config.yaml
n_layer: 10
d_model: 320
n_head: 8
n_kv_head: 1
head_dim: 64
d_mlp: 1280
vocab_size: 7947
activation: "gelu"
norm: "layernorm"
norm_place: "pre"
norm_eps: 1e-05
positions: "rope"
rope_base: 94200.0
rope_fraction: 0.75
qk_norm: false
attn_scale: 0.125
bias: "none"
tie_embeddings: false
parallel_block: true
extras: ["capped logits"]
init: "orth"
init_std_qkv: 0.0384
init_std_o: 0.00679
init_std_up: 0.0384
init_std_down: 0.0043
optimizer: "muon_variant"
lr: 0.00243
lr_mult_up: 1.24
lr_mult_down: 0.7
beta1: 0.95
lr_head: 0.00481
grad_clip: 2.0
warmup_steps: 200
schedule: "wsd"
decay_fraction: 0.557
decay_shape: "linear"
final_lr_fraction: 0.0
batch_tokens: [65536, 131072, 196608]
seq_len: 256
doc_mask: true
train_tokens: 803200000
steps: 6213
dataset: "wikipedia_en"
MLP neurons of a small language model. Each row is named by its layer, matrix (down: output weights) and neuron, and shows model dimensions 112-207. Each number is 128 + 24 x the weight over its row's rms, rounded and kept within 0 to 255.
Before each neuron's rows, "fires before" lists the tokens most often just after its 100 highest values on Wikipedia text that the model never trained on.

fires before: "\n", " War", " Th"
L6.down969 [120 121 129 125 144 117 126 123 112 120 149 151 156 160 151 152 121 159 144 136 133 146 109 136 143 106 138 140 107 134 147 153 115 133 190 116 111  91 124  86 144 122 157 135 133 110  90 123 119 123 128  61 144 103 139 151 181 143 133 122 148 113 136  90 119 113 132 153 124  96 112 131  92 140 173 113 102 132  82 129 130 166 142 111 107 112 127 137 129 133 108 110 142 107 167 135]

fires before: "|  |", "| Party", "|---|---|---|---|---|", "|---|---|---|---|---|---|", "|  | Republican"
L2.down955 [109 120 130 152 114 152  99 130 136 142 132 143 141 107  73 144 102 131  88 123 127  94 138 124 132 134 152 110 119 169 175 101 163 109  92 126 154 120 103 174 143 150 116  99 148  99 156 124 129 129 124 133 126 164 133 135 135 108 107 145 105 170 111 152 119 132 125 120 112 145 131 120 160 147  97 105  76 100 139 135  74 108  90 117 119 112 119 134 130 153 145 114 143 132 122 102]

fires before: "- ", "-", "  -", "areer", "- He", "- N"
L7.down1188 [140 110 161 102 166 134 196 160 148 109 144 136 157 116 121 101 123 136 104 153  98 109 164 102 155 127 159  81 122 136 121 129 175 132 100 126 146 119 153 126  95 118 130 113 162 137 136 117 149 129 139 112 106 112 138 128 170 127 134 132 116 152 154 131 132 127 144 142 106  83 147 126 137 126 128  73 172 147 124 131 128 107 154  83 110 147 141 127 103 170 117 147  96  95 128 138]

fires before: "\n", "\n\n", ": ", "J"
L2.down370 [127 144 111 144 134 150 113 168 143  71 111  86 112 136 119 144 161 116 131 123 120 157 120 139 101 141 153 129 145  99 111 105 140 106 140 145 137 134  99 155 141  88  88 143 158  98  91 112 116 130 106 134  99 104 120 159 129 126 139 130 138 177 156 160 106 136  94 119 127  92 117 128 187 129  79 135  78 130 129 107  92 136 134 117 165 136 136 121 126 142 115  86 119  92 152 126]

fires before: "\n\n", " |  |  |", " |  |  | ", " votes", " form"
L2.down1026 [145  96 113  91  95 142 182 118 180 139 127 102  68  99 129 139 118 147 163 164 169 113 108 114 127 130 125 127  98 116 123 136 175 114 119 161 152 129  88 112 140  98 134 141 153 146 118  77 128 115 111 101 107 148 110 155 105 108 137 120 108 112 132 117 125 156 125 153 155  78 139 110 156 146 147 184 113 124 120 119 104 100 107 152 131 134 153 105 100 101 145 130 141 111 149 177]

fires before: "-", "  -", "- A", " ", "- S"
L7.down1165 [144  96 179 153 127 127 121  93 140  93 157 157 123 101 122 122 150 104 128 133 108 117 146 114 183 113 172 145 124 115 135  97 139 143 173 147 122  97 108 147 118 127 150 146 141 130 115 122 133 133 120  96  83 124  93 113 103 114 126 138 160 158 149 147 160 112 116 127 156 121 140 124 111 125 124  97 135 115 134 104 126 127 136 138 121 105 132 127 125 137 114 103 151 137 127 105]

fires before: "\n", "\n\n", " as"
L6.down3 [110 145 130 119 116 129 100 109 143 125 135 168 209  92 138 109 127 144  92  74 136 140 130 141 152 158 130 115 126 167 146 161 124 142 162 132 148 145 135 106 139 110 150 188 144 122 104 142 125 150 113 106 148 146 114 149 124 106 155 126 116 165 161 104 132 139 147 143 126  82 151 112 131 141 151 129 132 147 129 169 129 106 142 130 115 105 134 118  76 188 103 105  87 121 133 139]

fires before: "-", "- J", "- A", "- G", "- M"
L7.down820 [ 90 116 133 116 117 105 112  84 143 116 117 141  91 120 152 132 103 144 129 127  85 150 141 142  91 126 148 155 153 121 109 159 127 160 117 181  88 151 129 104 141 146  95 138 138 132 132 161 111 150 125 106 137 106 117  95 128 128 135 100 130 171 136 128 124 127 135 122 184  84 164 124 105 120 167 146 139 110 115 123 142 145 125 100  92 126 162 134 119 122  93 145 129 165 143 134]

fires before: " ", " One"
L7.down845 [117 124 130 128 119 121 161 160 111 108 126 180 133 129 111  86 125  84 142 188  93 130 165 114 139 133 124 158 121 102 179 139 169 168 135 118 109  96 160 131 154 134 117 156 112 163 140 113 129  90 113 178 149 134  84 131 152 108 134 125 137  99 136 108 129 136 143  84 136  93 135 123 122 141 129 139 103 126 146 121 167  96 137 144 115 104 137 156 128 144 162 152 152 141 121  97]

fires before: ", ", "00", "30", " |"
L6.down461 [143 149 114 131  69 192 162 108 154 172 128 102 133 177 110 130 126 148 164 152 153 136  99 128 166 128 102 104  97  92  84 148 118 103 111  97 132 134 111 134 139 137 120  95 155 127 150 130 154 112 156 121  67 125 116  96 135 111 121 101 153 162 138 113 120 106 143 130 142 118 124 123 147 143  89 113 102 107  75 118 115  95 150 128 111 131 132 124 130 135 159 107 148 106 123 156]

fires before: " | ", ".", "; ", " |", "; —;", "% |"
L2.down560 [141  75  96 116 120 101 112 119 143 137 126 129 127 105 133 110  77  91  76 131 144 112 162 134 109  70 106 161 171 133  93  86 161 105 127 151 137 134 140 130 114 123 150 169 161 146 135 138 170 149 130 105 128 134 126 149 108 183 142  96 159 176 144 118 126 132 127 155 161 130 105 129 145 154 103 166 123 126 122 114 156  50 141 160 137 141 144 104 142 143 154  96 139 157 116 111]

fires before: "\n", "\n\n"
L2.down999 [ 96 149 100 123 115  99 171 143 125 108 135 165 117 125 154 103 120  97 148 160 160 147 147 138 124 112 149 119  93 126  78 114 114 155 168 141 134 110  81 114 114 114  88 104 144 117 124 130  82 131 113 123 143 134 161 106 122 107 124 146  87 116 140 100 107 146 119 148 180 144 158 107 152 146  45 145 130 127 120 145 127 130 135 147 114  99 105  99 158 130 125 125 119 142 105 146]

fires before: "| ", "|", "2"
L2.down61 [111 136 111  98 163 154 178 164  80 157 155 100 138 122 143 111 117 184 167 163 103 143 146 137 112 117 141 136 149 114 120 155 121 178 103 134 136  82 160 152 109 147  97 137 137 132  76 184 161 113 136 154 126 102 147 123 152  52 134  87 154 136 123 132  94  90 136  90 124  93 121 167 146 120 167 172 152 159 118 140 107 101 139  81 134 120 115 153 114 132 117 169 114  95 149 108]

fires before: "\n", " votes", " form"
L2.down81 [102 121 137 151  97 113 140 103 134 111 171 129 129 127 157 169  88 131 116 150 137 142 134 113 123 165 111 113  99 115  98 183 142  90 109 119 112 150 112  92  89 121 159 190 170 111 106 126 156  85 136 139 124 169 169 115 146 152 100 119 135 120 116 152 121 122 157 111 110 117 142 129 104 109 162 131 135 117 129 168 167 123 119 151 134 151 159 120 111 137 140 141 107 102 124 114]

fires before: "\n", "\n\n"
L2.down1157 [191 124 129 132 126 111 150 134 106  94  83 126  99 101  97 104 113 128 162 149 111 111 136 161 119 152 122 135 114 154 162 115 181 133 149 126 122 103 150 188 151 116 101 117 152 123 116 131 138 139 118 133 123 167 143 101 129 146 157 112  90 121 170 129 108 141  87 125 160 121 107 131 113 145 133 159 117 108 127  89 111 100 123 125 117 104 176  84 119 105 115 132 123  99 125 112]

fires before: " ==", " ===", "\" (", "\"", "=="
L7.down126 [140 129 158 120 137 160 101 117 109 132  72 144 123 121 105 124 169 110 141  94  79  98 152  89 187 112 136 170 134 138 122 142 118 124 125 122 127 161 168  74 129 134 122 114 124 131 132 111 150 142 133 158  85 134  97 149 173 100 148 131 149 131 116 119 122 131 111 154 106 137  81 144 117 133 111 119 179 139 106 101 135 161 143 133 127 101 113 185 159 144 131 130 117 153 147 119]

fires before: " | ", "0", ",", "1"
L7.down545 [168  98  94 119 175 104 132 146 141 106 131 150 165 102 148  87 156 123 118 141 145 116 155 110 171 123 128 119  99 158  87 114 112 139 101 135 123 146  91 154 147  85 141 125 153 148 146 100 116 139 156 135 129 123 131 147 114 152 127 102 152 112 145 143 119 161 110 110 168 169 123 117 130 128  96  97 165 134 106 121 103 108 156 108 125 136 161 141 146 129 122 100 112 159 147 158]

fires before: "| ", "- J", "-", "|", "===", "==P"
L7.down326 [126 125 129  92 140  80 123  97 116 127 123 145 109 119 104 117 117 143 120 145  88 103 111 111  96 122 113 118 149 144 152 114 147  84 139 148 102 121 148 146 119 123 122 124 125 118 135 129 153 136 136 107 146 118 135 110 132 126  95  86  77 118 108 156 109 108 133 105 142 117  98 131 145 123 159 135 103 152 181 140  99 136 162  97 119 155 133 117  93 137 108 135 100 132 123 127]

fires before: "\n", "\n\n"
L6.down25 [140 152 155 103 124 136 123 102 170 131 141 144 122 124 150 136 125 156 129 137 110 125 121 154 112 139 165 132  88 162 151 150 103 132 159 140 121 157 123 132 122 116 158 141 113 101 141 100 111 131 138 147 150 143 110 156 124 121  98 168 123 132 117 115 128 127  97 142 139 111 100 126 115 133 137 147  90 120 162 109 150 129 143 158 131 137 107 157 108 167 121 109  95  83 113 112]

fires before: "\n\n", "2", "\n", "1", "31"
L2.down1244 [123 118 137 108 139 142 112 164 117 123  96  66 110 123 121 110 136 105 109 147 107 100 117 119 139 149 125 159  95 117 121 113 167 111 103 185 125  65 132 135 119 121 117 140 149 118 114 135 137 143 156 128 132 121 132 152 135  78 117 128 105 130 101 140  76 122 118 130 136  95 155 158 125 125 100 112 113 126 125 141 100 116 130 133 121  91 146  82 131 128 126 173 117 114  81 128]

fires before: ", "
L7.down1254 [121 140 130 130 159 103 174 135 117 121 155 111 160 157 101 165 117 102  98 156 122 157  64  94 162 107 130 151 176 152 110 117 114 118 134  97 162 102 110  92 157 129 154 132 151 140 140 128  82 150 122  74 133 124 144 110  93 146  97 137 144  83 119  77 102 121 123  82 195 111 144 118 100 125 125 102 178 159 118 129 134 140 113 149 159 107 129 152 118 149  82  97 101 166 132 146]

fires before: " | ", "; ", "–", " | X", "; —;"
L2.down348 [138 122 110 143 113 132 157  90 110 133 130  83 121 101  98 128 123  86 131  81 124 128 116 136 108 147  99 117 123 137 141  89 111  70 116 133 115 108  93 128  91 151 165 120 115 147 117 136 115 117 114 138 164 125  95 147 118  99 126 118 134 129 117  75 110  98 155 112 158 102 113 145 109 144 128 145 150 109 147 146 139 121 143 125 177 111 137 118 150 120 122 136  97 121 128  89]

fires before: "1", "2", " be"
L6.down1242 [131 162 147 105 167 161 131 150 137 138 143 148 113 126 130 106 135 143 128 150 118 130 154 122 137 102 129  83 125 123 109 108 101  86 115 136 167 126 146 129  95 129 124 145  92 118 125 121  99 116  92 146 124  84 129 126 125  69 127 107 139 107 140 131 119 119 132 153 136 108  87 120 170 125 114 133 153 165 148 127 159 140  88 116 118 131 103 125  46 127 128 129 113 127 135 126]

fires before: "-", "- J", "- A", "1", "- C", "- M"
L2.down500 [145 112 129 124 152 167 159 136 145 111 109 144  80 111 144 144 112 123 143 132 103 166  82 126 100 137 128 115 119  98 133 114 110 107 153 125 115 127 126 162 106  91 129 126 102 142 157 129  96 116 153 148 129 175 151 125  89 107 123 120 141 123 119 127 160 104 179 121 137 140 140 107 117 107 142 155  71 148 122 116 112 115 101 103 163 133 125 177 138  91 132  76 123 134 121 160]

fires before: "==", " ==", " |", " and", " date"
L6.down174 [152 188 103 135 104 151  95 127 105 150 128 159 155 130 108 137 123 141 128 154 122 122 159 151 128 147 141 157 142 169 108 118  79 133 109 108  95 122 110 113 127 115 102 143 119 123 169 100 153 113 100 133 139 163 109  96 104 122 133 137 106 141  69 139 193 153  82  99  96 163 101  95 115 136 145 166 113 120 152  93  92 142 119  88 124 131  87  98 142 116 110 120 124 116 101 157]

fires before: "\n", "\n\n"
L2.down525 [107 113 111 123 127 123 147  89 143 107 152  83 111 165 137 196 154 120  95 110 138 150 136 133 153 151 127  97 148 155 136 118 122 125 109 142 141 135 130 105 133 162 155 160 123  94 120 150 128 135 123 130 120 117 150  83 143 114 120 144 156 145 104 148 173  94  63 127 162 116 106 135  94 140 124 128 142 111 115 142 149 158 108 144  92 132 141 146 101  95 152 118 128 132 146 169]

fires before: "\n\n", "\n"
L6.down115 [128 131 135 122  88  74 142 136 109 129 106 121 176 113 115 152 139 153 147 121 135 126 144 115 121 128 178 123 119 103 141 125 151 119  97 115 133 130 141 133 118 151 120 137 108 136 120 155 149 153 129  77 138 125 111 141 126 126 137  90  86 119 147  95 121 132  89 114  91  75 112 151 170 115 108 127 106 123 131  85 134 159 102 139 133 139 109 121  99 122 169 128 192 119 107 152]

fires before: "\n", "\n\n"
L7.down502 [129 104 125 100 129 144 113 103 112 120 128 126 109 122 130 119 138 147 138 158 166 120 146 154 101  85 112 123 140 128 186 154 172 146 145 127 131 139 119 149 125 107 115 130 137 132 118 107 156 119 108 127 103 152 123 130 118 118 132  94  94 170 157 164 122 126  91 135 107 120 125 124 173 105 110 126 104 151 169 103 118 125 126 132 154 148 117 142 100 163 127 119 134 108 146 133]

fires before: " | ", " |", " Re", "–", "aw"
L2.down893 [113  98  61 146 113 118 129 138 148 157 114 125  96 110 117 122 112 162 118 120 134 135 156 130  82 103  76 138  87 130 106 147 167 174 145 122 166  99 105  98 132 150 130 152 143 127 143 124 155 134 151 129 140 154 113 125 112 130 172 152 138 142 142 162  95 126 145 120 152 130 105 166 105 102  83 126  70 154 150 124 145 160  95 105 157 116 149 155 129 137  89 116 146 154 102 149]

fires before: "\n\n", "\n", "es"
L6.down495 [117 124  93 134 110 113 139 147  99 131  90 157 113 110 181 108 154 110 135 168  99 117 180 120 146 126 122 109 125 157 102 100 156 142 138 104  92  86 132 172 203  82 121 110 126 111 113 150 118 140 109 134 108 160  70 129 136 147 132 153 138 130 150 135 136  76  92 145 135 134 142 120 162 109 126 127 126 142  92 150 111 121 132 162 117 150 139 124  70  85 118 134  85 109 143 114]

fires before: "==", " ==", "\n", "===", " ===", " ("
L7.down930 [118 105 113 165 136 134 106 126 152 160 131 141 131 111 132 119 150  99 104 140  82 127  89  99 124 132 146 127  83 118 101 114 126 155  75  99  99 115  98 144 146 139 156 129 153 112 144 100 111 133 107 111 109 124 116 121 116 106 167 130 131 118 125 135 149 136 118 135 127 147  97 142  92 130 141  77 139 126 161  91 121 161 148 152  92 123 100 125 133 141 137 177 148 176  82 113]

fires before: "-", "- S", "- G", "- F", "- D", "- M"
L7.down702 [114 104 165 133 158 128 127  94 146  66 123 134  92 125 124 130 115 161  92 161 129 123 106 122 118 125 129 133 151 149 195 125 147 138 103 167 140 148 126 118 139 161 124 147 137 135 123 162 144 142 114  85 146 129 142  83 158 165 105 121 120 128 136 145 125 118 133 131 140  90 146 111 105 127 140 144 160 132  62 127 160 103  92  95 139 137 142 146 108 103 126 152 132 141 103 112]

fires before: "1", "2", " ", "at"
L7.down668 [127 122 104 101 136 110 135 138 138 105 147 148 143  97 123 163 104 118 129 125 129 129 148 158 133 143 102 142 127 137  83 163  78 143 130 154 137  56 124 154 144  99 160 111 180 161 152 125 102 137 108 116 110 136 107 144 166 120 124 111 112 153 122  84 108 148 158 123 119 114 114 133 169 146 110 157 165 121 105 164 112 137 148 149 112 160 151 168 108 137 146 123 118 126 127 151]

fires before: "-", "  -", "- A", "- C", "- P", "- M"
L2.down414 [121 110 143 126 173 156 138 170 144 132 138 153 132 121 115  99 126 138 131 150 108 155  99 151 103  87 119  97 138 133 148 113 123 146 132 146 147 116 168 126 102 131 136 122 120 155 135  89 128 138  87 154 130 149 132 109 103 152 124 158 125 149 153 143 116  95 128 121 104 132 102 115 131 152 144 200 144 136 102 111 160 132 119 111 100 127 133 156 102 143 135 134  60 125  99 173]

fires before: "1", "2"
L6.down269 [128 160 113 159 136 145 132 170 158 110 124 165 115 123 137 180 142 151 150 127 108 176 123 124 111 104 122 146 180 157 111 106 120 119 130 126 133 162 147 121 142 134 157  91 152 136 132 123  99 136 101 140 116  97 161 117 107  97 133 160 106  93  98 166 143 129 150 116 135 124  77 163 123  88 153  50 145 139 106 109 102 109 107 125 164 177 134 147 120 129 133 154 104 103 112 136]

fires before: "|", "| ", "|  |", "|---|---|---|---|---|", "|---|---|---|---"
L7.down1031 [162 124  76 139 146 116 165 141 134 123 142 161 101 120 182 122 125 108 151 137  86 117 157 110 116 103 123 142 147 106 146 127 165  92 167 131 115 134 121 142 153 120 139 129 126 112 127 154 126 135 141  92 108 127 105 129 153 154 179 101 112 152 106 144 101 155 128 115 101  99 127 146 144 110 142 134 165  90 152 138 111 100 103 111  95 137 132 146 111 152 118 129  93  77 128  93]

fires before: "\n", "\n\n"
L2.down364 [111 114 121 114 143 157 111 126 175  80 145 157 159  98 124 135 139 120 104 144 119 128 116 147 135 150 120 115 112 125 179 161 126 141 115 115 147 108 108 113 161 132 125 108 134 150 138 138 138 143 151 133 146  84 132 117  93 110 129 146 117 127 137 151 101 131  92 123 147 108 100 122 184 119 120 157 104 132 110  86 152 125 190 138 138 135 150  81 109 138 143 144 172 138  91 120]

fires before: "| ", "  -", "-", "- "
L2.down337 [129 134 113 115 156  86 166 160 156  75 105 157  85 155 122 132 100 147  99 160 126 109 142 133 111 116  94 125 129 173 158 121 137 112 113 174 164  96 126  93 171 118 133 183  87 155 107 167  96 129 139 128 132 120  96 117 126  96 148 121 111 148 115 139 114 139 123 144 117  89  78 112 156 122 112 204 132 164 101 124 148 101 132 108 150 137 153  87 122 134 163 161 115 141 165 150]

fires before: "2", "1"
L7.down154 [150 137  79 112  92 147 125  89 108 114 102 160 153 104 130 154 128 124 150 130 116 136 126 127 139 141 109 111 105 125  97 125  82 106  99 141 130 119 127 143 159 111 126 115 112 125  91 141 132 140 156 122 111 102 119 119 135 136 140 121 121 136 119 136  78 149 131 153  77 111 119 148 153 112 140  92 131  81 121 116 136 147 137 131  86 181 111 126 111 114 102 148 126 115 119 129]

fires before: "| ", "|", "|  |", "| Total", "|---|---|---|---|---|"
L6.down842 [139  95  88  89 152 146 128 110 118 131 138 118 108  84 144 148 132 152 151 126 113  58 137 144 116 173 127 110 125 178 188 130 139 138 106 176 132 112 148 136 144 159 138 151 133 166 158 126 126 133 141 122 120  94 135 105 127 114 112  99 143 122 130 118  99 166 133 125 136 156  91 174 126 122 146 185 108 123 160 117 158  86 123  84  92  82 154 121 121 172 138 126 123 102 130  76]

fires before: "; ", " |", "\n", " | ", " ("
L2.down940 [ 93  64  95 133 104 115 103  90 115 147 160 136 141 100 127 134 132 153 130  97 102 173  97 144 135 135 123 119 140 151 150 115 117 137 138 148 145 110  62 121 102 134 135 145 110 123 109 131 113  97 159 181 161 105 106 142 169 127  79 117 120 121 148 162 154 115 138 128 128 147 109 179 142 130 122 121 146 109 138 122 144 111 162 163 128 147  88 119 112 111 139 103 145 141 132 105]

fires before: "1", "2", "0"
L7.down279 [ 94 132 120 159 167 130 115 169 134  71  88 121 132 122 106 159 127 141 122 145 111 109 124 154 142 124 113 158 143 100 116 121  84 134  91 130 110 123 108 139 142 105 141 145 123 127 127 150 164 128 168 157 136 117 137  89 100 107 126 172 127 158 102 134 127 110 120 102 126 128  90 146 144 153 123  81 163 137 115  90 147 176  93 142  80 145 131 117 131 160 163  87 128 107 179 127]

fires before: "\n", " of the", " of", " to", "er", " and"
L7.down1112 [126 117 144  63 119 175  96 107 109 101 126 103 143 132 146 155  78 164 100 141  93 131 142 115 133 177 118 143 121 147  90 126 127 137 128 114 173 107 106 137 143  77 121 123 156 102 140 143 139 120 124 158 114 148 139 132 155 123 113 104 183 121 114 134 137  96 131  73 146 136 116 173  97  92 135  94 138 135  94 154 121 100 103 156 166 134 124 135 111  93 148 104 144 134 117  85]

fires before: ", ", "1", "2", " June ", " October ", " February "
L7.down347 [141 108  98  95 168 127 154  80  93 110 153 109 164 144 129 123 128 129 144 148 142  96 145 103 123  85 132 102 116 190 139 158 139 132 127 143 128 125 130 150 133 174 172 134 184 179 113 152 133 108 132 135 128 139  79 133 159 145 124 118 122 162  68 151 192 101 188 151 141 128 164 153 170 163 173 124 132  78 137 134  68  89 115 123 102  92 146 142 149 129 107 100 165 126 123 104]

fires before: " | ", "; ", ".", " |", "–", "; —;"
L2.down339 [135 104 125 122 138  94 147 123 105 152 136  82  92 132 103 129 138 103  91  95 134 109 152 129 161 129 100 130 122 125 107 140 158 141 168 154 163 137 173 121 139 152 151 170 169 136 140 134 145 105  72 126 107 104 152 129  92 130 142 133 122  92 150 107 145 118 138 145 124 106 152  87  91 107 150 128 128 149 158 123 101 159 155 140 135 111 114 127 143  91 120 103  50 169  84 110]

fires before: "\n", " |", "\n\n", "; Label"
L7.down896 [115 116 107  89 124 138 150 173 126 104 135 133 153 139 115 128 142 116  59 108 123 123  61 178 122 107 125 134 116 110 122  81 172 150 119 134 122 104  83 105 133 115 120 151 113  93 143 101 123 136 119 158 113 157 178  92  95  75 127 102 120 168 120 114 121 183 130 116 149 127 157 151  97 159 116 138 153 160 125 123 121 108 120 103 111  75 111 141 168 138 113 125 116  67 141 141]

fires before: "\n", "ger"
L2.down46 [134 126 123  99 134 139 129 132 110 128 158 159 149 127 158  84  95 117 109 127 136 118 119 104 135 123  92 119 120 122 112 120 115 162 141 145 111 124 125 147 118  90 153 110 141 130  93 142 169 154 139  83 124 139 125 153 122  82 128 125  95 129 117 118 168 164 120 109 120 136 121 102 154 109 113 126 130 140 150 164 132 114 167  93 164 135 137 143  75 143 113 107 105 110  95  95]

fires before: "2", "1", "3", "16"
L6.down170 [ 96 107 144 156 115 142 132 162 148 115 133 110 121 147 103 149 140 133 135 129 139 121 105 180 122 173 107 134 128 137 108 169 113 156 118 131 132  99 131 152 179 119 148  95 169  94 153 156  99 117 119 135 117 108 154 106 143 143 129 163 115 160 138 145  94 131 140  70 123 105 126 109 144 145 122 113 128 125 115  92 119 114 137 136  93 126 174 105 122 174 156 144 105  97 156 171]

fires before: " | ", " |", ","
L6.down1216 [106  87  81 167  98 130  98 127 148  86 173 120 149 104 126 163 106 131 133 156 146  87 103 123 147 143 121 126 137 113 145 119  99 135 131 118 161 153 123 147 137 150 167 129 129 163 121 152 104 165 130 130  85 125 159 113 142 112 153  73 117 157 115  93 155 123 115  65 103 149 189 120 126  86 117 166 150  94 138 147 152 129 162 145 142 125 150 120 100 120 180 102 141  81 133 119]

fires before: "\n", "\n\n", " from"
L7.down1175 [117 101 126  88  97 180 161 142 151 135 135 109 123 171 158 123 100 138 117 129 123 112 121 145 160 113 107 117  94 102 122 156 130 112 116 153  94 143 133 152 141 102 143 126 107 141 152 141 105 135 137  76 167 127 156 133 124 173 139 144 147  76 132 131 159 101 110 135 172  90  67 160 159 125 140 126 129  95 109 138 106 130 117 159 129 127 154 160 120 107 110  81  97 186 137 137]

fires before: "\n", "\n\n", "anding", "Cl", "ect"
L2.down468 [182 111 117  78 122 112 132 105 173 132  98 125 107 102 113 126 134 180  86 108 121 146 133  80 120 117 129 201 120 170 154 102 117 137 145 185 158 140 117 108 174 101 140 155 133  97 103 101 131 144 119 108 139 116 150 121 150 124 145 121  97 145 149 165 136 174 130 143 132  93 133 131 143 132 104 118 166 133 107 110 173 129 164  97 124 133 119  99 136 122 120 143 142 141 108 119]

fires before: "1", " ", " the", "2"
L6.down607 [132 106 144  60 213 134 140  86 132 101 120 129 103  98 155 105 110 145 120 124 155 122  93 129 138 148 123  74 118 134 137 150 121 127 124 127  92 103 147 129 170 103 115 143 183 158 176 145 106 143 136 140 149 131 120 150 138 102 103 168  93 103  84 133  64  87 124 127 123 107  96 139 134 173 116 149 138 148  83 109  96  83  81 109  92 117 144 138 123  79  58 129 108  80 128 160]

fires before: "\n", "\n\n"
L2.down884 [122 133 115  86 118 153 162 160  90 109 110 170 111  95 172 156 110 127 151 142 169 157  96 104 156 131 161 149 107 105 145 106 179 110 117 148 144 123 134 133 118 114 113 121 107 140 115 151 137 166 149  97 139 129 131 127 132  91 124 157 138 154 138  90  89  90 174 100 184 105  93 121 122 124 146 155 122 138  90 135 112 120 116 174 116 116 128 140 120 121 123  99 132 140  98  83]

fires before: ", ", " –", " ", "1", " | B"
L7.down679 [130 123 117 132 127 138  94 109 135 136  97 164 133 110 103 159 133 161  93 137 138 149 117  80 137 139 129  74 134 113 141 115 157 102 113 141 133 109  64 126 131 102 139 155 129 164 109 160 119 165 106 117 139 105 105 103  87 125 103 131 123 124 115 120  73 117 150 124 131 128 119 114 121 126 129 126 112 146  64 132 123 125 104 112 144 158 155 146 155 125 127 153 128 129 136 170]

fires before: "\n", "\n\n", " The"
L6.down45 [146 136 149 107 146 121 137 113 145 132 118 138 108  85 142 130 121 151 125 122 132  92 119 148 147 133 141 140 122 136 160 113 143 121 107 146 130 113 129 141 122 118  89 127 116 119 135 139 117 138 103 130 148 137 122 108 110 108  93  95 116 161 119 126 141 112 137 138 172 131 127 108 120 132 163  94 113 153 147 111 126 147 110 169 118 121 143 109 180 127 158  80 125 132 117 117]

fires before: "1", "2", "ice", "itage", "ze"
L6.down263 [145 131 107 127 135 100 145 132 147 118 174 141 157 151 100 134 122 128  94 173 113  73 112 119 131 113 140 127 160  99 146 158 127 111 170 174 161 139 145  91 131 138  97 115 133 138 104  91 138 139 150 131 118 134 127 116 127  91 124 118 167 104 144 142 104 158 160 143 124 116 154 116 122 102 155 155  88 141  85 141 103 144 154 146 120 137 157 166 128  76 146 155 112 134 144  98]